config.yaml
num_hidden_layers: 8
hidden_size: 192
num_attention_heads: 3
num_key_value_heads: 3
head_dim: 64
intermediate_size: 768
vocab_size: 1494
hidden_act: "tanh_gelu"
norm: "rmsnorm"
norm_place: "pre"
norm_eps: 1e-05
positions: "rope"
rope_theta: 10000.0
rope_fraction: 1.0
qk_norm: false
attn_scale: 0.125
bias: "none"
tie_word_embeddings: false
parallel_block: false
init: "normal"
init_std_qkv: 0.0342
init_std_o: 0.0
init_std_up: 0.0342
init_std_down: 0.0
optimizer: "muon_variant"
learning_rate: 0.0103
lr_mult_o: 3.0
beta1: 0.93
lr_head: 0.00466
max_grad_norm: 2.0
warmup_steps: 200
schedule: "cos"
final_lr_fraction: 0.0
batch_tokens: 16384
max_seq_len: 512
doc_mask: true
train_tokens: 93820000
max_steps: 5727
dataset: "wikipedia_en"
MLP neurons of a small language model. Each row is named by its layer, matrix (up: input weights) and neuron, and shows model dimensions 48-175. Each number is 128 + 32 x the weight over its row's rms, rounded and kept within 0 to 255. Numbers have three digits each.
After each neuron's rows, "fires on" lists the tokens most often at its 100 highest values on Wikipedia text that the model never trained on.

L2.up638:141110137104165128168155141149167103121101114121137174100086009158048113106149093155119116124046082121115087139145145133137130167196121105122151104224114174127148142163058140101167093184117162135119141148164131138143170087152140151107147085121179120106137105159129163127143146135095139174100114133148104132129103155135135121153162105127121158077051059127118117174131195142139122113157
fires on: " le", "sh", "es", "al", " ad", " des"

L2.up388:165133126124130161005167117104147131070138086075151169170172066195115135135161149120124112129129140126139154120102155181144130107100131182136148159137158149159086166102175136083171148117147116149119081138095128153115169133122161094112082144062181192126093115112149114100122111135100054164143179167047139083129119181146152127135186165193130127114110142128161109100136115100194133150148
fires on: "in", "ine", "im", "is", "i", "ve"

L2.up506:162194086110127098171171122173150050124146183148137123089144155168157139069136190104098147159153117118131204113149066163163109135081161150035114138145150169092165192096118146113082199120143156170120114135119152123121145153141153109137095122094118144075183127116156175118128107131104178120117182095090158116093173137124156130045090115140129108162144100107140127081098131106117132122156
fires on: " includ", " feat", " form", "ig", "stit"

L2.up161:106144082088148145211127138098107102165096125118121145113119101123167106141192102115144104178092078084130178132192072125086097130131178146144133126100147125130101151122143114172113135160133131139090124039128107113130210124168124059093083222117181126101182205135131103142106106165088130093135125071140114115164161118113134102086159180190105152143119107186095140096115144082074136122093
fires on: " writ", "rit", " cons", "ert", "aint"

L2.up734:176147119177104092123103166147127132132150116146085110146170116174133100138101120120158119148194099215152153103102088087092111092095127163095071147198105080168142106121129134143201199134111087077174171136084110147134095105094104111172108179117086097141102097153131172135141148179095112105111143158150112167080105113107164151154147119081060133156175160114147179118100099147111183161119
fires on: " o", " s", " on"

L2.up63:128122156075168128190105116107150138146157158149107176120140091122117096086129152122127134122159151206148150120143119154101148173104133172052112161146130135134157144159156147094182110128113176129134064167089155140108118174032120122073157096140080090139110156132106101160104144135196081178183171149107110133132076174103082159118123135131130056123112134108121165104110172124157129130152
fires on: " Japan", "a", "o", "is", "as", "ia"

L2.up314:152172134069146107141099096117121155094088188117079071111127110154146153160140198130100115102083187126093117174141127169093216159075174177130091173119160143128144147179149157092153124111135079104152077142081113150142133123152109084101124157112120130133051125130198099135120157168119149142111122121061076122085151137104121073116161123109107117114174049094146179145137118035113171119066
fires on: " do", "'", " such", "ose", "ir"

L2.up228:113132127090062156121150195146166121093126105157118117178074135195208122155076115132093121146081143087170125142115128137160109096090149146204077066078089164222111107104138159153149184101109163134134171124121108099160079142142105073092156115109144155097082093082191135175116139147139118105111098126111109104142141089140160183129166076117039167080151111181143138058147155101100144138091
fires on: " acc", "cc", "im", " res", " ev", "es"

L2.up679:165170152083131159221112157152129129150125101143101114131128108102131153143112236077122084198082106108096148139142122129151086156145087152079110141112146157108148170157131133109137096130131153171036084129173145101052146135127119167106123193118110093156095154095097142200104152134100139119104142179098099138144149157132097116188129097130102135128152118129138139145116158087136134091165
fires on: " |"

L2.up620:077117113094126158095131114133203095184173133127178139162130137133136139140147132114089116121172192127150136147160164092080136132135183107075102077137162124164095106119140182133122131101170142062149126076126114213188111114116109091102098138122156096046093082106175170152139125099107108172174195123091095136143114112152088070119197089137162157154132132137131104130059137105191188173156
fires on: "i", "a", "1"

L2.up688:157120095157148154128141080111170116124194106127083115146149080075087152109210121143133155129152172110147156142131125092094168154113157117132183135124051133083121129098135116084118099199173166123077181120125148132151166150151161193112149144136100118143161132166127125111147127201150160099102169132128162098152167142105147115060140144095074140118125142177118150159190125131079182152142
fires on: "u", " O", "m", "ish", "our"

L2.up313:128155120137115141145087133138107113061098074114185109076120101118171084117162188093135131242159092127123124124169070130115165126111101101142118135144107100214154123161162117134137136105131168180180155134126150155159118159088112136144125144089118125070120193106093134122139112088142109127148119165145180133047147146202142137125123166122111126127107147116104143146049053152137147090134
fires on: " de"

L2.up596:143092178082110120132108090165144122126147138126122119129124125094141157176105096147100116097137135080128126140086154092084109147093171179150127149140154147155077081058109111163085181075093103105076087070156135130111127130154117126138133142120159175192107125140196184080095129139131111095066112134060150173124073188155156088130135114101184123089157143156158120119154158092056136123103
fires on: " is", "s", "y", ".", " are"

L2.up276:142146153159002080157143121173154136145115108132114127109152092144109135131179102118136125101113098166101102081126172139147122182125105116119152091189148179110125164134102186140083110137158150090154166139083214131110137102132100188174168152118125120161162104081184121145096183097094068140082087143193075132142078123127137103104120146118098095141154120182172149149126124116165174112192
fires on: "om", "ass", "ess", "ines", "us"

L2.up116:066063190127166084099188103142138131075176166142167151161132064150113144162097128175084168100112164149127146143154094105108103095137160110100079088153092103120077093101212087189192118182146093128138138127099151141131145101079138142136102156103091095119154145148106106125148102146069132097100083092132060137125089141081145144162121068146165110164169137116129081166102167122175128119122
fires on: "'", "is", "S", "ent", "re", "\""

L2.up256:176094108115157120128143106128105124114096081255102125177131066168110085092139105130140147135140200185124158151122112089111114168118059126135130112111202149122108184072194164099144093165135154094163135117071121113109118150155110148112078141130129133134092171136157147137134145146127105164116150142095133123171085161187108147142114148124145154153138090158169052117174134182120053157113
fires on: "al"

L2.up656:156135130143122117085138092108118094107127102137114111131169101160114084134196110117109116128102120104177123112127127129160186139113184161082142122159126122162203131137138100125123147135038127144132069165146167123104084147157122103119127087125128131153133157168151090103104129077133169191191143120105160112089093114071167193119087113085111082149129160112087158075097153102132146116131
fires on: "ev", "ph", "ig", "oup"

L2.up713:112100146104092109080135096078130121099138173102188122156103120122060138137150131090095102111097133065136163222107160108123180162125117099136163137133128022199155141128104074166120102151121100157122094040147123100148125114124176122150152111098150098126120110149122183135137073114108147193185133108096082138109109113102175144074143121116074173104155133175081168125117171104091132131135
fires on: " such", " two", " three", " were", "\n"

L2.up188:141179124119109076150136160128104176203116089121116169095149140130140122074168121127144105086164152214176134148126118135085166169133110143170087131167130175166122133111158168146106124122123161130184192118111096136141095128146082179111110120116090089163208106055106169147172158134157151156105113144121112067113129161075114155181089150120138109181073118114124149097108059148087112120127
fires on: "ts", "ers", "ames", "ters"

L2.up343:066120095133114083114186095097131151165121119097056117153111136114132118172131074033116125198107209155122134164099153139119086125098161117115165172081150145116135136093135114144107136122123115166110114123089115134149196181146154082135131128119135156137135105147165126126158124155103134104156042085117090101147121179128123172100118150096127134151150126144082057179150081121071102117181
fires on: " ch", " Ch", "ch", "h"

L2.up503:164127122175162105034076197107114138127113130132107131139095161166131095117116149163090089134133122059136145053104126133113123219082116154161114202107127158158135073172088132155124092148149168162098081107106124168145119163145075138160146083071114101159113087073106129111091147142118186155097127101089109071084124127129088133092116128182109148149178102145074142148149190097150096110168
fires on: " was", ",", " |", " were", " may", "ould"

L2.up56:134120122168153181092221130109127173156136084147164150116163118123166098090137132115148169120113174145086139120203112140164149086131163080102096094104117135091104127159126156109113157093118109107086114121157113178105193127063137120077147106207166140072130166134141118153104171148142114112125140088171140139083075151080100102126139116119089139074146140108140145133134111127192095103128
fires on: " by", " sc", ",", ";", " until"

L2.up325:101093101169130181124160083130111063118130171126139116116143092154040188118141122103183156182128143160125141132073145084067129091170191092138135109085129121130136152120122118163159177133142151132152157125074157127095091132032138114098139186165109089116156068144146181090090140119140131128128179115118163116092150127046167107116124075159154189090042128121104172121189157119128123180145
fires on: " Dem", " Rep", "20", " rep", "ers", " Ass"

L2.up449:072101129135165145110097127135129091100106114125097088124144188086115100094160136131064117166108108139185173144108098104047153127150145094148123181145155142090082125148148114117154144149115137092164091071071144141108170134141140151139201111125181129100144164116130110073102166155106094119122082077152161164135080168186133133099177108090160161102170096181160109170132139127102134151105
fires on: "al", ".\"", " Cal", "===\n"

L2.up14:107123120135090107113159136141156091083172107120100146155053118116168109134061099148145118155143146112124139090097083138133130213103146160092146064098169146134112149142158095174109113133148178131122134124123135157087085126130155133165132152082117091161131114153093141109102131193122125192084079122123155093138183141154092128169141112118064103142076156128093153096154120154192077102118
fires on: " M", "M", " im", " m", "m"

L2.up403:124179185109134136130159133108138122105117166157106122159160156123136147129200105121143107069148125227205092138158125106091187098156066117099133084097088091144107162095153138089176096129173148153110115154118157143142144188086120162156090140145135141189094107142135109143149163120097115136081130118094201099124100101085133156147136109109107055098134132091117120156124158137127109139105
fires on: "re", "'s", "is", "tern", " the"

L2.up408:125160158154198103133101092160192140179089097134127116120119104111087115171164114053079114115111121151161128088170125187087154084144145134178153090103138096116169066117155120146200127115119159153100065199071139161152158178073137112136177135146132122136124165124167137092111129201125142115142170115160152150125128112065159088136139119116109073129111151117115077131085156109147029121144
fires on: " dep", "ep", " def", " ext", " am", " Sp"

L2.up262:147149141182161094146145122088122116149131148226131146140091122102131106123106114105140146115132152104099111156130101093114119140158127132093133107214133152133144117172079148134053089146169125166149089092135114105137114116111134154165181102105131147167121063156151122126153141144086086144113138120066117141117115185092124155139160124107122129146103083083135094189108159154195084125102
fires on: "ol", "re", "l", "ly", "en", "le"

L2.up190:156116166103102108150198130115114111157243107141149138142131140084081179103136140132134100073127115105149142146115140158127137132168085134107163090148102144089164161094138148188136148128084126077155137132182083146083141102101108166120187128190147168165120118125118112139175096090095148100158102139161121052165120119029182150153164115176145125087097103091102164111108131091102111102186
fires on: "ther", "ough", "oman", " all", "ers"

L2.up515:113145102174089089084139116107136107179081095069151178178103138123153113116110107058124145104103121161171152126114102123116159146127123191059144132099102085095096152116136143114151098101129183103125177168192086135111130123150149123112191119084196180115117166100132104206137135109107145164091136145148108145135138116164077191120101120096147138093157096114083106094083095050132198201102
fires on: "uc", "in", "ok", " ex", " Total"

L2.up320:074136105138119101092094190165133118106141125124116106139119151165085079116149109117185086161128082103170122131153138136149173125158100119085127163096115099200107149136140108208166118131082159113083130125106120101152141128140102109101095102104140134140120075102095158104138071065079087157104050152111169119113153094080115173080143163100098149173098105092130140091100094129152188147134
fires on: "ate", " Total", "al", "ation", " school"

L2.up0:128164142189161106163119168147107193116113128146186109078169130145113127066166121119074167154158113137149130175124150077089123109153138091147163216136145139113162073131162099151164091125074166162142138094087201148102141110144144166062095183172105129129153130159140154110131128142031148162155154043144142150144096125134157117065141084114102195127141123193113110110128162167125107134112
fires on: ".\n\n", " Air", "26", "ounc"

L2.up551:117103109154133228144145160147141136124095110153123108158128063055118093111125098125129094095089133109057163150132104175090108163141141163118120157144102116100131144163154128112109130077102169138217163107138127140098033133142129085130137123142113134149108101093127131131101214128118136163137120107094085135110142142057186203152109132154128104149084170093115154107101180165171088119119
fires on: "en", "les", "as", "is", "ae", "ograp"

L2.up244:149137187191145162172144144099089117139096087149128108116118115182095091136076124145174131143126126147115119119111112192131090117112157128138000108142123150135093123127162080079131129129093124110106114032150133091140153111114155183142178096112114112137136120161125125184122092069162171216176139106158097134143120175170060196134174108139151152110122148135085118154143131114121069133125
fires on: "y", "ro", "hy", "12", "07"

L2.up348:140094129120136116166108151145081170115154091145139111152143088142086093157134101146055098164133102184085136101129162098123134175126141137107154069194118141141142167085170156158149170057161107133143135152142086155058200152103089027121124113111166093176124099156130119123167123097186143136145091154126189096135142155113124118119170174134128186103105098120164123117113122096157137132076
fires on: " pre", " dis", "es", " des"

L2.up312:149013170089090161164117138071101157145170133172122130163123096104146121151050086141094140138121090121115134137187150129142153121104185115135142130092102083136114121121133074168122099058134134155139115124128132143134126135118109145151116116112114171136054081117156112188076038120108183159133063135118121129131095099198104132154145206156148170097122136167100124071147127100120129140143
fires on: "art", "20", "pr", "19", "17", "f"

L2.up530:072142132120024113141092145125199128174107137070153110127148163125102135117141108106113068128106098154176159130117175106142135149095126129112117117148124073153145100100139152133098197126109053079119111100116110181161158146131124093207141153116139151154138114153072180133126160088150090131164085073099090103066132105120190122168187153124126086130127157108109148112165164144169126153129
fires on: ".", " on", " bec", "a", " inc", "-"

L2.up733:107084105085084124144158162160180115186159088088142114151147076105147111162170140170067151091164155113085124155113152136138164105096195122162120123133156128128172173139144103140113168063137125150168159167111109166106105087078104099124139114109121070244153131123141130131158109105137126176162095112145096096115139140142154101145113139144095107068072210141105137120028178086113158148097
fires on: " cont", "1", " ext", " ex"

L2.up568:090184146182085132135107145143173137093164061090065132162099187106140134148126167158124104149141125110183133133146167183113151135163142174128130073180105144188104129099133143141203126145113129103099113171170109128167171138192113114193092152128097185129166090071081119126170094099064118119163117152103121125088174136136089132126155115174157109142097159079118078158102110157153161137129
fires on: "i", ":", "s", "a", "ata"

L2.up174:083177156150154155113157132106164154109122077164135123135155084161126117063092110157159109114142156121158112135095073156114130187145174139098165147111153093113132082098124137101089101105162148093142084078159115114142147199181130120155145137161153092124165169064175175116128173098155081156111135127098112135132140089155120116146131151176107091115038077115076128134073057084152142170126
fires on: "i", "u", "\n\n", ")\n\n"

L2.up124:103059139164148105126156131119105130178154119148125192077157151100161081165121152107092157124077180162070097132125098085090137125134093122176150115128121134097097124148148128144149133082113147156111143111136170227135127174145103085101160157137157177160158123104157199194112152136141097140105049134135044129103135063112098078217110074143160128173110134120142130116122075047155132113149
fires on: ",", "t"

L2.up194:140149149099128159113138109143129061125123135101151107102149160143119127105156169104156127145147140108158221118081141156102111163123106107142151087171146118128148128134119097122154123142176196191187179135130113097041127145106058063099109131109149105103107159101116080124139128126094087104136139111110139142113130122110138159108112135200119144170145136099091151140062197155101185141145
fires on: "is", "rans", " of", ");", " trans", "ip"

L2.up222:149129144111140102204156171126159177129115069150095162169135140134132121066142148144128154134082106123125116130107131080085148147076132100124144079117152108141170128133105149104158137133157126138117155170161118089108110141174144142126203204156100112124173205116124101124096116119139122206141182167142110164131100197113139078071118160123141096138134094173132109108086072155134083096152
fires on: "u"

L2.up637:147097106125154140172153124094143100092123097120189099147102079150187114166136151166130169036089103129218149121135091109061107156095150104211085103141110144143102119149133174158130118124117145086123152058142176138135188131116143116124132125149118138122062167136169107083109154200093111127171156122144116145114151136167072107131137168159139087128114122142106165138151113149110151154104
fires on: "ed", "ied", "red", "ered", "end", "ent"

L2.up690:119166152145151166113131192111167050177184097171106104169120170112093068118140134141126155147088090092125179174120109099112202159158179049137143198122132094132148133186075144134149112128083079139112123114136096170126124130088146128124078120140094159169172182126106127161081144178144085112140148086133107141158126136090131082152123128141079110136103197072155126142133160124091134106123
fires on: " on", " with", " near", "ell"

L2.up722:116156119164148067196129098174125147200176087121084167145095115114126133120078153062148109123080131118214163112129159176000125163149120161169155091103124098148107132127120071052109087165091106127114131119113099128077128100052151117088075148156126189145108108130197139118110115143147134137130137121119156128113131108092161111144158120127152143079123141168153111106137148100082132136099
fires on: " o", "s", "z"

L2.up198:149145152105172080162079070159090128138160114138101125118125133098085115135062154116113146118169121166222138079132130122145167128085172173107086156118105121117114095109182112141140078101112099157166171133142093133185088136061114096132140110150151135183075195019108129129139130084160091149154115134183133159167154127083132100093150140143149094124149155175131103113102195106119112128172
fires on: "en", "e", "z", "ie", " me", "istory"

L2.up448:164068121165137080206117161131127080150107124116132167114152119113083133132108230187060155138138123075094123130143150096112090137131095115078130142111177117088130150114127159135213115121105098159095111143090096129095131116141171111064134178099125108148144149160104136076134134150113085098118111151150107104138133135067161133160141116150122136174052122162030177150120122119149162136099
fires on: " |", "|", "oc", "ir", "and"

L2.up558:149153124131046149118160105134105121135112147135128146121128122210128150095085175138162099208181115125110110169125132118107079135144147105075154131109148187156126158119118131119135202091071089107091208164128127126156109074164079074147143160087148107140169145098141125221127157105106151149089181182039098128113174133175136141133130106142104132140134115100093145079115114121219135149112
fires on: " Q", " Or", " r", " act", " co"

L2.up237:147085191173094147186089142127157164142127130184159181121121135145089130119090156194152192090122078094106066088168125167098119154138160135159110176164124100127164168094162100098128140140127109083169161119111145108131176142169102114143166099050126091152093107145097104119179077176145110121179134162118123167070153121104177093127104152163028137141095168108089146123121090100131101161117
fires on: ",", " August", " May", " June", " July", " March"

L2.up4:063129103161110073116189123175114113130118119123161085165138121106129131113100144105155106149200136128133141135154152146128134085165124161111120157098128073099152159088130078137135110072108121104145149128155097129079151104121126140078095163100145108122051187167126135076039154134110137061217111115132132106092155186134113124102163151165093114146158100179096140121162135115148167118113
fires on: " sh", "\"", " met", "our", "h", "P"

L2.up647:113121166133120126129144138128124144117152152100119149113114080129111133166170104095202130160145133157103090078125129122082160125164065147045120103198143145140088102081162136129131129092128101122161109104122127095116115124043151137167188099111133127115105154146139159148181086139161067163156119091169162108155160137073133076111183157118127111062078066100134096214205107149151167126166
fires on: "al", "le", "ch", ":", " pre", "ely"

L2.up17:084090133078115170123145170104107134135149107091130120099158208153128073127085116166170165152077087104131144162168126137096116107133097117160131155109132142111122100101181063152097192089101124134093115125143178134128083129189140111127159166215152116123083135126128123100099147178187128094128143110138076140137110138117122130088138173124040079110131182077142082133125157036115077139165
fires on: "ob", "ay", "om", "on"

L2.up68:117129134101105093158143119127175146155153145089143172088132137168141132172216096159121118094113193091154107091127138065078137099084150094109185087123119120142047096109119149127095100105162150160122156141176088166118156115121159113198134171114150150136101147147121162140157181127132099084122172109176124149077144125100112104162132135158140096140101064160133147171157142068159176121102
fires on: "J", " J", ";", "\"", "R", "j"

L2.up486:151119134168130125140130126146179093123146149114127102097135069127117077134102160100124171093103171079085129121095116126188113104149145187170064139099183129124113098127129118128109115166166100156098163200128090117154150179116116105175078205102112102139131130129128056110138133147132159189190155160126121120062151119209123119130167084131166134141127140092151136140103156200136138141094
fires on: "ich", "ene", "ine", "us", "e", " or"

L2.up696:077167092126158080068130143106239107100160118102113224121122100104107143151124143099119103119104136161167092097116133195031122113130166135124128116166142153107107163167157099139158135116108154129095166165116105147155131130105135130150124093120189154125079163124124132079105085210163130218156125156101122132114139149156137137174130118134137157120080046180116080113126095101170134180153
fires on: " o", "O", " sm", "al", "ak", " int"